Weights of a small transformer language model.
Size: 13 layers, 10 heads of 64.
Architecture: RMSNorm before each block, untied embeddings.
MLP neurons of a small language model. Each row is named by its layer, matrix (gate and up: input weights) and neuron, and shows model dimensions 16-79. Each number is 50 + 12 x the weight over its row's rms, rounded and kept within 0 to 99. A neuron's up and down rows have the sign that makes its largest values positive.
A block is one neuron, or neurons of one layer that tend to fire together. After each block is what it responds to, as a language model described it from the Wikipedia text at the highest values.

L9.gate1110:74 71 44 66 55 61 51 55 61 37 53 52 57 47 37 73 46 48 52 48 37 45 67 43 69 69 35 37 59 64 42 42 57 54 67 59 45 40 65 44 61 80 37 49 64 43 43 58 73 54 38 41 60 34 46 38 48 64 28 40 59 51 51 58
L9.up1110:59 53 58 30 55 37 73 59 36 47 43 54 55 45 13 30 53 61 50 40 51 55 66 41 71 41 43 80 34 39 41 41 36 69 39 44 39 30 42 51 45 41 40 53 57 38 55 33 55 54 65 37 51 54 75 53 18 53 57 80 46 49 45 49
Final word of names. Last word or piece of a multi-word name or noun phrase, often in table cells before a | or ), e.g. L(ab), GMS Racing, Graham House, Retrofocus design.

L9.gate1031:46 53 40 65 53 35 59 47 58 42 38 69 33 62 36 52 50 27 32 49 66 46 45 54 51 51 42 57 72 64 66 52 75 44 56 49 24 52 48 35 59 56 43 40 44 53 46 41 52 38 57 33 61 55 43 54 41 47 47 48 35 41 40 45
L9.up1031:35 55 41 45 60 69 49 54 38 65 76 51 49 60 56 38 31 33 43 54 61 67 72 53 49 58 52 71 46 42 39 63 31 41 48 60 49 49 67 22 72 52 54 58 41 50 57 40 62 51 59 35 47 39 60 60 51 58 34 39 45 57 51 60
Definitional "is a" article. Articles and words that begin a definition of a just-named subject, mostly "a" after "is/was" or a comma appositive: "Trail is a", "Star, a newspaper", "one of".

L3.gate22:74 60 59 62 53 54 41 25 49 33 64 56 57 41 57 44 57 35 58 10 57 64 54 66 32 57 46 54 77 50 38 62 51 55 37 42 57 54 67 43 47 50 42 54 35 27 51 44 45 55 54 43 49 63 61 54 56 58 49 24 69 74 76 68
L3.up22:23 46 63 73 58 54 47 41 34 49 42 65 58 64 49 42 53 54 66 40 48 33 57 40 59 66 39 39 48 47 47 37 34 60 33 57 63 63 56 46 26 49 76 51 44 59 61 38 64 66 50 57 47 51 57 46 45 36 66 47 51 56 51 37
L3.gate406:63 55 39 32 44 57 56 59 53 65 31 51 45 79 66 34 40 61 52 54 30 52 45 43 46 61 70 51 61 45 60 42 49 45 49 39 37 64 54 43 50 64 57 47 68 48 63 67 51 30 46 68 32 60 34 65 52 65 56 39 62 43 59 53
L3.up406:54 45 76 54 39 73 50 55 44 65 46 53 61 86 58 62 52 50 34 36 45 45 39 37 61 52 61 59 52 39 64 32 41 37 33 49 29 58 47 25 28 45 47 36 52 41 66 66 51 29 57 63 38 58 40 62 29 49 59 61 60 59 49 58
L3.gate1020:47 61 38 51 41 58 46 24 47 45 44 38 43 65 66 38 30 41 42 46 50 72 57 45 54 36 56 51 37 37 32 49 52 56 48 47 58 36 31 36 59 64 45 41 62 64 40 86 42 61 57 69 53 48 53 60 39 68 37 53 35 51 43 46
L3.up1020:44 50 28 33 25 55 54 23 49 74 62 53 48 64 47 41 42 46 35 39 64 45 33 41 75 48 37 50 64 58 43 19 49 54 41 46 46 48 50 58 52 47 55 44 61 44 38 77 39 57 60 54 51 51 58 66 28 78 25 26 38 52 47 38
L3.gate1245:58 38 78 34 68 59 67 56 39 48 41 42 47 36 43 79 49 40 79 70 60 46 51 42 44 60 45 43 43 53 51 49 58 65 61 37 53 47 29 59 62 49 55 34 53 28 30 67 46 48 31 38 32 46 26 33 55 36 57 43 35 86 50 54
L3.up1245:40 53 56 49 59 52 51 70 36 51 48 65 54 33 55 51 50 34 68 65 68 36 47 47 72 49 43 52 56 62 33 46 86 45 23 51 34 49 47 59 51 62 41 56 58 52 56 40 49 38 38 50 21 31 58 44 49 45 63 41 17 46 44 63
Sports scorelines and numbers. Match scores like 1–0, 3–0, 4–2 after "a" or in results tables, plus other numeric cells such as 9.0, 2.34, 0.5.

L4.gate103:49 55 46 37 54 49 68 38 61 53 71 38 79 46 55 65 34 66 38 53 51 40 45 46 56 54 47 41 34 26 42 43 56 51 41 55 38 53 39 42 38 54 46 81 58 16 57 57 54 52 54 44 47 59 44 39 55 48 59 66 41 54 55 58
L4.up103:40 59 48 45 48 43 58 42 56 74 51 45 68 56 39 66 52 42 45 35 89 44 41 51 44 43 35 64 35 40 48 64 50 44 40 55 44 32 51 56 61 68 53 63 43 32 49 38 56 66 42 61 68 71 44 31 50 42 48 40 37 48 45 22
L4.gate302:48 46 54 22 81 47 36 42 43 57 37 65 21 55 53 55 52 65 53 54 61 62 37 30 50 52 41 55 53 50 53 46 40 41 48 29 36 27 35 57 40 61 39 52 58 52 38 51 42 67 52 45 49 39 59 38 40 47 53 54 34 39 37 60
L4.up302:57 53 58 12 53 46 60 34 47 51 50 37 55 47 47 65 60 41 51 57 41 44 55 36 61 62 59 47 46 47 56 28 62 25 69 53 61 63 39 57 68 45 36 58 39 45 51 53 67 59 44 38 19 79 55 61 40 40 65 35 48 45 57 32
L4.gate523:42 49 75 61 56 43 31 31 69 65 60 41 44 26 26 59 62 32 67 61 43 51 41 48 53 30 33 35 29 58 70 43 57 74 64 40 67 37 53 63 46 46 52 59 47 42 45 48 64 42 46 55 47 36 47 48 64 64 19 29 38 58 44 43
L4.up523:54 36 32 56 63 37 43 46 61 69 53 54 41 44 53 52 60 58 55 42 45 45 57 27 40 66 37 33 74 60 60 55 45 49 43 43 65 73 58 60 43 42 49 62 53 36 67 57 49 66 73 65 68 50 59 46 38 39 44 48 57 34 39 35
L4.gate874:63 57 56 44 54 29 24 37 61 37 60 56 50 50 54 67 30 43 59 35 64 60 77 56 52 48 64 52 47 74 51 60 45 43 36 37 57 37 39 37 44 59 46 47 72 54 40 35 40 34 44 48 34 70 45 50 46 61 37 48 58 52 48 50
L4.up874:57 64 35 61 52 56 61 54 63 61 46 65 53 62 48 76 41 61 43 44 60 60 71 44 48 40 63 66 42 54 51 55 38 67 44 63 50 33 53 38 54 51 54 52 63 42 48 43 32 54 42 69 45 55 73 57 29 54 37 57 57 47 55 55
Collective-noun "of". Mostly "of" after group or quantity nouns (a group of, a squadron of, a pair of); also "a" after is/was in opening definitions, and closing === of headings.

L3.gate121:71 65 46 59 68 40 65 56 45 72 59 57 55 62 41 34 48 41 44 47 35 44 50 54 53 43 46 45 53 32 46 48 34 53 59 53 33 36 76 45 47 38 46 57 22 51 42 54 46 59 43 66 64 61 49 58 58 49 44 40 73 48 62 50
L3.up121:68 50 67 67 43 47 38 50 62 17 48 31 48 47 38 28 61 34 52 42 51 59 36 53 44 45 46 62 58 56 45 46 37 35 61 47 45 56 57 42 50 54 64 56 46 38 31 41 49 48 31 53 42 54 37 49 20 61 49 45 49 62 32 43
L3.gate511:63 52 48 41 42 65 49 60 44 36 55 44 66 55 47 37 57 71 69 58 41 59 45 43 63 45 67 50 46 35 43 45 40 40 56 46 55 58 67 48 50 29 48 45 54 53 58 50 53 48 68 52 65 51 65 62 54 52 78 52 47 70 44 66
L3.up511:59 55 58 24 38 76 57 68 64 54 58 64 44 55 34 52 60 57 49 43 53 50 33 54 40 55 54 68 53 51 51 46 42 60 63 65 39 53 63 60 62 57 55 45 51 29 70 50 39 29 49 71 49 56 63 43 57 46 46 25 56 61 33 46
L3.gate767:61 42 44 57 60 30 68 58 26 25 57 71 31 61 57 62 56 54 56 47 40 40 68 48 50 34 36 58 47 31 54 63 32 48 60 46 61 54 60 59 63 49 39 70 63 54 54 45 63 34 48 49 29 65 77 41 63 43 54 51 55 40 53 34
L3.up767:52 59 61 48 56 59 63 55 56 35 85 59 54 69 59 39 60 43 48 50 62 49 64 40 58 52 43 45 40 36 60 35 44 58 66 74 45 71 49 40 48 62 71 52 55 59 35 35 39 49 42 46 36 49 60 53 63 45 38 53 44 61 36 56
L3.gate1129:55 79 54 47 61 60 43 35 48 60 48 50 49 36 37 73 42 35 47 45 49 67 40 62 50 39 34 64 48 34 60 60 54 46 48 52 60 39 22 73 75 49 42 45 34 50 74 66 31 47 50 56 36 43 52 44 71 50 43 33 52 62 47 63
L3.up1129:17 40 24 44 46 52 43 51 41 42 36 44 41 65 44 49 43 50 50 63 41 49 48 61 55 50 45 42 42 67 29 61 48 70 60 69 58 64 40 36 48 54 40 30 41 50 45 71 37 51 56 64 45 43 44 54 49 54 51 50 62 65 62 51
Word after "on". Fires mainly on "the" right after "on" (on the way, on the basis, on the future), and on prepositions at/on; also "is"/"was" after "There".

L4.gate108:55 35 42 48 52 73 68 50 48 40 43 56 58 57 49 57 41 54 34 48 36 41 54 29 41 60 40 45 56 63 55 46 49 50 73 73 43 48 39 65 49 68 48 37 45 49 65 57 40 45 50 53 52 59 38 57 59 78 43 44 37 39 75 59
L4.up108:64 56 58 55 50 53 37 54 51 49 67 61 61 41 69 62 60 53 73 55 58 54 46 47 53 56 55 62 49 41 46 25 39 39 48 41 40 65 54 50 23 51 52 32 48 75 59 68 51 60 59 47 40 40 60 54 66 69 74 59 34 43 59 55
L4.gate846:37 55 53 60 52 44 52 29 61 59 48 47 52 56 62 67 51 34 37 22 43 41 52 46 54 64 51 47 62 33 43 38 32 38 54 57 33 61 63 28 37 52 57 69 30 58 22 62 74 58 55 67 34 52 53 54 70 45 81 17 38 42 54 48
L4.up846:37 51 69 60 42 29 57 51 52 59 68 51 43 49 54 53 52 50 38 41 40 53 36 47 57 55 52 54 41 79 47 44 46 61 45 48 65 69 47 57 66 56 51 41 50 55 35 66 60 42 35 53 42 49 52 55 20 50 29 39 44 45 53 62
L4.gate911:41 56 38 64 54 41 65 47 39 62 41 61 45 55 33 70 45 71 74 46 25 37 40 57 55 54 49 48 54 49 43 57 47 53 47 38 27 71 44 42 42 48 56 37 67 45 56 70 37 63 51 54 55 68 50 37 28 42 43 72 34 59 44 55
L4.up911:47 54 45 56 50 63 71 51 86 53 43 49 54 65 43 42 60 55 28 52 55 52 40 58 24 62 65 53 50 39 68 52 52 35 43 54 52 16 70 58 49 47 64 50 62 45 53 43 38 57 72 58 46 48 41 46 79 47 52 34 53 47 38 52
L4.gate1011:69 46 54 57 31 47 57 29 57 54 28 59 56 63 57 46 47 58 19 31 48 52 46 40 63 44 29 45 42 50 62 39 52 23 48 59 40 72 47 56 53 49 56 44 53 65 57 67 58 52 52 44 54 57 46 52 39 56 54 73 68 70 37 48
L4.up1011:55 69 58 54 38 40 58 69 59 45 58 58 46 44 52 60 36 52 61 43 61 51 32 46 62 37 66 38 59 51 37 54 58 55 55 35 63 66 47 44 38 47 29 53 45 41 59 60 51 73 40 54 51 45 55 65 72 58 28 39 39 52 32 45
Labour abbreviation token. Mostly the "ab" in "(Lab)" party labels in UK election result tables; weaker on scattered mid-word fragments like cob in cobalt and Lub in Lubniewice.

L9.gate136:39 52 62 46 57 43 54 39 51 47 43 46 51 64 73 67 63 39 58 53 47 70 42 52 30 54 34 55 48 37 52 33 41 30 44 60 29 45 56 43 64 66 37 55 45 42 52 43 75 51 43 46 55 52 45 61 59 30 57 57 51 36 53 45
L9.up136:58 51 55 25 45 61 53 33 57 62 56 54 50 42 50 31 59 45 55 46 51 63 55 55 53 52 43 65 38 68 62 49 57 24 37 48 24 30 55 41 58 46 74 41 39 59 54 63 61 50 40 49 60 46 50 40 50 32 42 61 62 52 51 67
Clause-boundary connectives. Tokens that close an introductory phrase or link to a new clause in expository prose, such as semicolons, colons, with, while, However, In 2011.

L3.gate89:45 62 48 49 32 61 45 57 46 81 49 49 39 51 38 41 54 42 45 57 49 71 51 46 39 34 43 79 54 70 59 72 49 55 41 45 54 23 47 32 60 65 48 41 27 48 66 32 41 40 70 43 45 63 56 37 30 56 42 63 61 65 60 53
L3.up89:41 44 50 53 50 62 53 50 44 75 71 61 48 64 61 54 60 65 44 44 47 82 52 41 48 63 50 64 49 47 63 32 59 59 49 62 52 55 71 55 48 47 41 51 60 78 35 70 43 53 63 69 54 47 54 67 53 44 53 41 44 80 33 43
L3.gate660:27 56 53 37 42 32 30 53 63 46 49 45 44 70 45 60 29 33 56 32 44 66 73 50 65 33 65 72 41 67 59 39 44 44 45 59 58 44 46 35 38 53 66 56 34 39 64 62 60 66 34 57 43 61 40 48 46 37 35 73 47 53 39 41
L3.up660:15 50 57 87 31 52 58 59 69 68 58 57 44 69 40 52 74 57 71 35 29 52 40 41 66 53 42 51 59 37 66 50 46 41 66 39 32 37 48 43 52 49 43 40 49 38 41 59 60 50 36 47 44 64 57 39 66 50 48 65 39 48 53 52
L3.gate1011:38 44 41 47 55 67 54 47 62 45 80 67 56 53 34 55 58 47 45 57 55 40 57 49 63 57 42 55 49 56 58 53 46 47 70 48 53 22 39 50 55 42 54 69 43 50 45 41 41 58 51 73 39 55 61 38 36 57 67 45 32 53 40 49
L3.up1011:38 60 44 43 59 52 51 65 56 55 51 59 56 41 51 44 38 50 17 61 40 68 47 61 36 31 60 53 48 55 39 63 44 36 50 63 61 38 46 67 32 41 32 66 55 52 67 68 55 28 51 57 66 51 64 50 45 61 62 66 60 46 63 41
L3.gate1197:45 59 40 49 30 53 46 51 58 50 54 41 45 54 31 52 31 45 45 46 52 64 26 42 46 68 40 66 44 62 46 40 51 49 33 42 60 51 42 70 28 55 67 70 35 44 57 73 42 48 57 74 66 59 60 59 59 45 46 36 35 31 27 42
L3.up1197:55 59 33 48 54 60 46 45 58 30 42 54 51 36 74 54 38 57 61 60 55 49 77 36 49 47 55 28 41 45 59 57 27 37 64 41 57 27 40 35 60 54 54 47 53 35 56 52 49 50 37 61 40 43 65 46 53 34 27 61 39 39 67 51
Verb-governed prepositions. Prepositions or particles completing a verb of joining, transfer or departure, as in merged with, returned to, taken over by, withdrawal from; also semicolons and pipes in tables.

L4.gate619:59 48 51 54 48 56 68 48 30 59 56 35 34 63 59 59 57 43 57 16 42 56 49 43 45 59 60 51 64 88 45 48 60 49 36 40 78 59 31 57 46 75 63 35 35 57 46 56 63 26 66 64 56 47 61 47 58 68 46 43 50 54 39 54
L4.up619:62 39 56 38 67 41 78 64 52 57 40 54 32 54 44 40 59 65 57 39 54 63 56 41 51 64 37 55 26 77 63 68 51 48 50 48 47 52 66 36 34 51 63 54 30 30 52 39 45 42 51 61 42 24 24 63 67 52 54 45 59 46 46 41
L4.gate789:45 41 50 62 44 75 41 47 70 55 62 27 40 44 44 43 40 43 36 57 48 41 50 22 36 43 64 57 39 48 66 32 46 40 50 47 61 59 45 63 59 57 41 45 47 34 74 27 29 33 42 65 19 55 43 61 39 72 37 36 49 62 37 67
L4.up789:59 57 49 26 56 74 32 58 51 64 33 64 41 49 46 45 47 54 28 42 46 68 43 21 53 40 49 59 51 58 45 45 57 62 45 47 52 62 21 30 21 53 65 26 45 51 54 55 45 66 52 87 47 63 56 70 46 69 52 43 58 54 51 71
L4.gate1251:60 78 60 62 62 70 58 61 45 63 41 51 16 42 43 59 38 34 58 72 53 46 39 73 79 42 52 31 66 48 59 58 66 34 60 68 70 49 58 76 28 53 63 60 56 40 50 43 49 58 52 50 58 34 67 61 40 38 37 56 31 36 50 48
L4.up1251:51 64 52 78 68 47 48 56 46 62 59 53 49 52 56 50 41 52 63 58 49 55 60 84 72 45 60 43 61 41 58 42 72 42 35 38 52 49 54 41 57 39 39 48 74 61 40 42 44 48 35 33 44 22 51 77 62 57 44 46 33 67 53 25
L4.gate1264:29 60 46 20 83 62 56 33 41 44 39 43 43 67 43 52 63 60 58 55 64 44 44 19 43 56 40 29 41 45 57 51 51 48 31 39 49 50 47 61 47 70 43 50 51 39 37 72 42 55 46 67 37 53 52 46 56 74 54 58 48 43 44 34
L4.up1264:67 50 50 43 70 49 47 36 71 50 55 42 43 32 55 59 54 42 61 46 51 59 44 38 60 58 38 47 36 65 46 34 55 45 49 38 37 47 51 37 43 41 81 46 39 72 49 58 62 57 55 46 49 25 49 51 49 60 49 59 57 58 50 51
Sports score and range tokens. Second part of a score, record or numeric range after a dash, such as 1–3 and 2–4 in match tables, also 5-6 and TSh-1; weaker on mid-phrase words like of, and.

L3.gate213:72 41 60 61 46 61 46 45 58 35 54 52 35 28 48 50 52 48 40 49 33 43 35 48 45 51 34 60 49 82 35 47 71 37 39 43 45 63 66 58 61 28 55 17 47 44 52 55 67 59 53 40 43 38 46 40 39 43 39 63 60 42 41 38
L3.up213:57 49 60 56 36 61 50 58 36 41 69 33 54 46 58 38 59 29 42 47 54 42 25 52 47 47 33 40 37 72 63 34 87 29 57 38 47 63 48 29 70 52 51 44 46 69 51 39 45 59 64 40 46 81 39 29 60 66 29 41 51 28 58 48
L3.gate525:30 58 52 36 45 54 54 62 39 36 35 56 59 37 59 55 66 69 34 48 47 48 36 46 34 56 48 46 56 27 37 45 55 63 59 42 25 28 67 65 71 70 58 38 64 53 41 62 53 48 60 54 73 45 56 65 51 36 64 58 73 51 56 52
L3.up525:57 51 25 61 64 67 48 70 40 48 39 41 62 73 49 44 59 58 48 48 44 34 51 67 52 49 62 49 68 70 47 68 61 65 64 41 41 46 52 32 38 53 57 48 66 63 60 54 33 52 48 71 31 48 51 61 62 46 57 54 44 57 60 59
L3.gate889:35 51 52 35 50 55 33 56 72 38 34 37 63 47 34 44 56 39 73 53 31 65 49 56 54 40 57 51 52 44 31 66 48 62 56 61 46 58 75 55 48 53 45 67 31 50 50 51 27 54 59 63 63 46 68 47 60 50 41 54 69 45 46 51
L3.up889:51 50 46 56 46 50 53 66 41 73 59 64 59 54 47 53 46 47 69 40 42 50 51 36 10 48 52 35 48 67 62 53 59 41 32 58 24 56 70 52 65 46 29 35 47 67 74 35 44 67 55 61 52 51 62 61 60 51 61 60 47 62 45 51
L3.gate1038:43 45 36 43 65 57 34 62 56 57 36 71 57 53 44 53 61 46 46 71 63 63 51 40 44 48 45 28 51 38 60 51 73 65 49 52 41 42 53 47 68 34 53 69 31 60 50 36 39 49 48 50 53 45 35 41 41 41 62 45 43 65 48 51
L3.up1038:60 33 27 52 53 76 36 60 37 62 54 54 53 49 51 57 70 40 40 50 70 45 33 55 70 28 57 51 62 29 49 36 21 59 37 49 56 53 34 43 33 59 43 49 47 42 64 69 62 60 41 47 50 47 45 48 62 69 36 54 36 69 37 56
Mid-word "at"/"y" pieces. Short second word pieces, mostly "at" or "y", right after a word's opening letters, as in L-at-itude, Sal-y-ut, h-y-brid; also some whole words like national, each, war.

L3.gate206:41 41 43 38 61 62 58 47 54 35 61 37 60 61 47 64 26 50 54 55 64 59 42 50 30 60 47 30 37 50 41 45 45 49 61 61 40 37 59 61 55 65 65 33 65 78 33 58 49 42 43 58 65 42 40 60 52 36 69 43 57 50 49 83
L3.up206:45 25 57 40 44 40 34 58 43 61 60 49 59 44 51 53 22 54 57 44 49 46 36 61 35 49 59 54 58 48 62 48 50 46 77 43 55 48 56 35 71 52 53 33 53 41 57 61 48 71 42 46 45 46 40 52 56 35 56 53 75 26 40 31
L3.gate948:71 53 50 34 48 72 41 37 42 42 42 27 48 44 60 52 50 36 19 36 46 39 48 55 52 68 34 49 48 50 46 53 45 32 32 37 39 52 35 56 38 45 45 50 47 68 53 53 51 40 38 35 69 49 36 30 39 62 44 32 54 50 74 65
L3.up948:53 63 35 29 54 72 37 51 59 72 56 45 62 41 42 79 40 20 21 40 70 41 44 71 39 45 53 59 47 54 59 67 57 39 46 27 49 48 42 44 55 62 61 46 34 54 35 36 48 51 49 45 51 64 34 56 51 69 36 64 79 53 53 42
L3.gate962:53 53 67 50 78 47 47 43 47 59 56 54 67 53 59 41 40 48 59 56 57 47 67 52 40 41 64 49 43 56 50 38 52 50 51 35 46 48 36 54 46 56 38 40 45 52 57 41 38 66 41 58 52 77 58 79 73 66 43 32 36 39 44 53
L3.up962:35 65 51 50 67 35 50 36 46 40 61 59 40 70 51 46 40 62 53 56 49 63 57 41 51 36 47 47 49 50 62 49 54 55 39 33 63 65 22 60 31 69 54 39 52 59 53 63 57 39 41 52 65 33 41 50 68 44 45 54 40 77 54 63
L3.gate1192:55 64 50 45 64 51 38 69 45 54 35 22 62 46 30 72 66 46 42 53 36 37 46 52 52 50 42 57 48 52 58 52 58 46 34 32 44 75 62 45 61 47 56 64 62 49 54 51 64 73 43 43 41 59 57 36 38 60 41 50 27 51 54 59
L3.up1192:38 34 63 51 55 26 31 64 50 46 34 40 51 48 60 52 43 28 38 53 10 46 39 33 39 60 61 48 68 46 63 60 61 45 51 42 28 74 49 62 60 39 71 53 48 52 51 32 38 57 33 60 32 58 37 51 36 59 59 54 40 46 52 60
Determiners opening descriptive phrases. Articles a, an, the that begin an appositive or predicate description, as in "the Paradise Fund, a nonprofit", "is an American", "Secretary of the".

L4.gate92:38 36 57 54 64 58 64 52 44 53 33 34 48 54 42 30 64 53 44 56 66 63 85 41 27 68 68 63 46 70 56 47 32 42 42 49 55 40 52 69 65 51 59 78 22 52 38 29 47 56 38 40 60 48 46 44 34 66 46 50 56 50 36 51
L4.up92:45 52 45 52 52 54 63 46 28 52 45 59 49 49 50 47 59 62 62 65 46 49 57 62 39 56 59 53 72 56 28 58 47 39 49 48 32 42 56 43 46 63 34 55 57 57 31 28 55 67 30 37 72 30 45 48 64 71 36 50 50 56 60 54
L4.gate309:41 51 63 60 57 37 52 55 32 44 56 58 56 34 48 60 42 36 54 37 65 59 41 60 46 67 35 42 35 44 44 44 64 52 41 65 45 30 44 61 44 58 62 58 51 44 73 41 56 49 38 41 64 48 53 68 48 60 54 35 63 56 65 48
L4.up309:55 57 65 51 69 71 33 58 61 51 47 38 51 43 42 42 55 47 38 59 49 74 82 53 46 51 36 46 63 67 47 53 58 24 65 48 52 50 73 65 32 45 57 48 40 41 57 42 62 48 24 33 65 50 63 66 68 60 62 34 62 36 58 35
L4.gate518:39 47 61 62 65 52 45 38 56 58 26 70 52 63 46 59 49 38 36 69 30 58 54 33 45 49 55 41 54 69 55 36 63 32 42 59 47 45 34 65 43 51 78 52 71 59 55 45 52 52 50 54 35 61 64 30 86 75 51 59 63 76 36 37
L4.up518:65 81 34 56 63 63 50 50 43 51 41 68 46 44 55 66 78 50 45 55 44 40 54 71 46 33 34 70 56 44 65 43 35 32 45 49 58 65 47 54 50 45 63 53 63 21 47 52 24 59 47 34 60 58 45 60 58 73 75 38 62 73 77 56
L4.gate1086:42 46 37 50 54 50 73 28 56 50 59 53 45 61 41 45 58 40 64 53 33 56 60 47 38 45 43 45 56 67 52 46 46 28 59 47 48 41 63 38 43 49 63 59 39 49 52 37 64 38 39 36 62 59 64 44 51 70 30 59 47 51 62 54
L4.up1086:60 64 51 55 37 45 55 62 47 33 55 57 54 54 52 39 47 45 64 67 38 36 58 53 53 59 43 58 42 38 34 71 55 29 71 51 70 30 88 37 60 58 82 66 48 52 75 62 36 45 66 53 40 55 55 59 54 49 37 61 46 63 77 68
Multiword preposition endings. Final word of multiword prepositions and connectives that introduce a noun phrase, e.g. in addition to, along with, besides, due to, because of.

L9.gate940:38 57 40 54 59 63 46 57 59 28 44 40 39 31 56 47 70 47 39 56 59 43 29 38 72 61 53 52 33 45 48 60 44 56 57 59 58 64 61 64 72 38 41 52 52 50 32 52 51 42 36 65 25 63 57 49 25 61 46 48 57 34 54 46
L9.up940:46 42 60 41 36 58 39 62 48 57 37 38 50 62 48 25 38 50 60 42 61 41 46 37 63 28 29 64 53 48 34 34 61 48 59 66 26 53 57 47 55 64 42 32 32 68 54 47 48 35 46 63 54 61 56 69 46 41 47 39 23 50 42 64
Time and place prepositions. Prepositions opening time or place phrases, mostly "on" and "upon" before dates or events, e.g., "On 1 January", "upon his return", "on hills"; weaker on "after", "the", "they".

L4.gate332:66 49 58 42 54 34 48 67 56 49 43 54 59 41 67 31 46 68 55 65 60 45 65 29 49 47 34 67 44 48 53 51 35 43 64 72 28 48 55 64 55 52 59 42 40 45 51 37 39 62 66 53 45 53 53 26 47 30 53 70 44 65 39 45
L4.up332:48 48 54 24 56 56 61 54 40 58 40 47 39 36 35 31 45 43 66 57 36 53 31 55 48 68 84 43 59 71 45 45 59 44 55 43 80 72 64 66 54 50 48 55 49 52 50 48 56 70 62 48 46 58 49 44 73 53 53 58 46 43 74 39
L4.gate587:28 46 52 46 57 33 48 42 49 59 49 40 54 54 62 59 58 38 47 63 37 24 61 45 65 52 58 46 34 51 48 42 48 34 75 46 63 70 58 52 52 51 70 51 73 37 74 45 24 47 51 29 51 66 65 62 34 65 46 49 51 53 17 67
L4.up587:33 59 46 58 28 82 67 51 44 57 50 58 55 55 66 45 48 41 38 55 46 55 67 55 61 35 57 76 56 45 51 67 33 47 57 46 37 51 55 37 49 52 33 33 45 67 60 36 30 65 62 65 66 54 65 73 60 52 49 50 50 72 60 50
L4.gate797:25 46 54 48 46 46 09 43 60 61 72 50 50 36 49 46 41 33 32 22 63 69 44 29 38 22 43 49 65 32 58 47 58 67 55 67 50 40 39 70 41 47 45 75 51 41 46 52 43 65 56 23 22 65 35 48 42 52 68 42 44 44 48 63
L4.up797:79 49 69 63 55 65 65 49 56 65 65 50 64 55 37 49 59 39 44 53 42 32 45 46 34 53 33 63 49 36 65 34 52 66 90 52 49 45 53 60 47 39 51 43 41 68 55 25 23 48 45 56 70 56 46 50 39 43 27 46 43 53 41 56
L4.gate838:69 58 49 56 53 51 43 45 65 46 28 56 41 62 56 48 47 56 47 29 54 54 48 47 48 47 42 56 53 41 49 85 77 63 41 56 34 52 38 49 41 60 46 58 37 48 58 51 43 39 40 58 52 62 61 72 56 63 54 57 34 54 47 46
L4.up838:83 44 52 38 61 38 74 41 42 58 42 38 38 64 58 50 32 51 30 42 50 45 26 52 48 43 59 63 55 36 41 65 47 63 55 57 48 60 43 42 58 66 56 32 73 59 37 54 46 44 26 50 55 53 56 39 21 69 49 71 56 42 67 37
Preposition after set phrases. Prepositions completing a fixed frame, like "number of", "released on", "single from", "ends at", plus some mid-word pieces of rare words.

L9.gate457:59 55 56 50 43 84 46 48 49 61 23 49 50 38 48 54 66 59 39 58 45 48 48 27 67 74 32 37 71 57 62 32 28 44 30 51 58 64 39 49 52 52 37 58 67 52 66 42 55 34 48 50 42 58 66 68 46 71 54 11 33 37 39 49
L9.up457:49 24 62 63 54 52 45 64 61 54 31 47 57 55 55 37 43 58 55 52 48 50 63 13 44 55 38 36 53 69 40 39 54 27 20 50 48 49 44 40 60 57 57 54 61 45 56 35 73 27 73 53 52 40 41 46 62 63 39 22 58 28 27 47
Sports scores and records. Numbers in match scores and win–loss records in sports text, often right after "a" (a 1–0 defeat, 7–9 record); more weakly, adjectives after "a" (pivotal, recurring).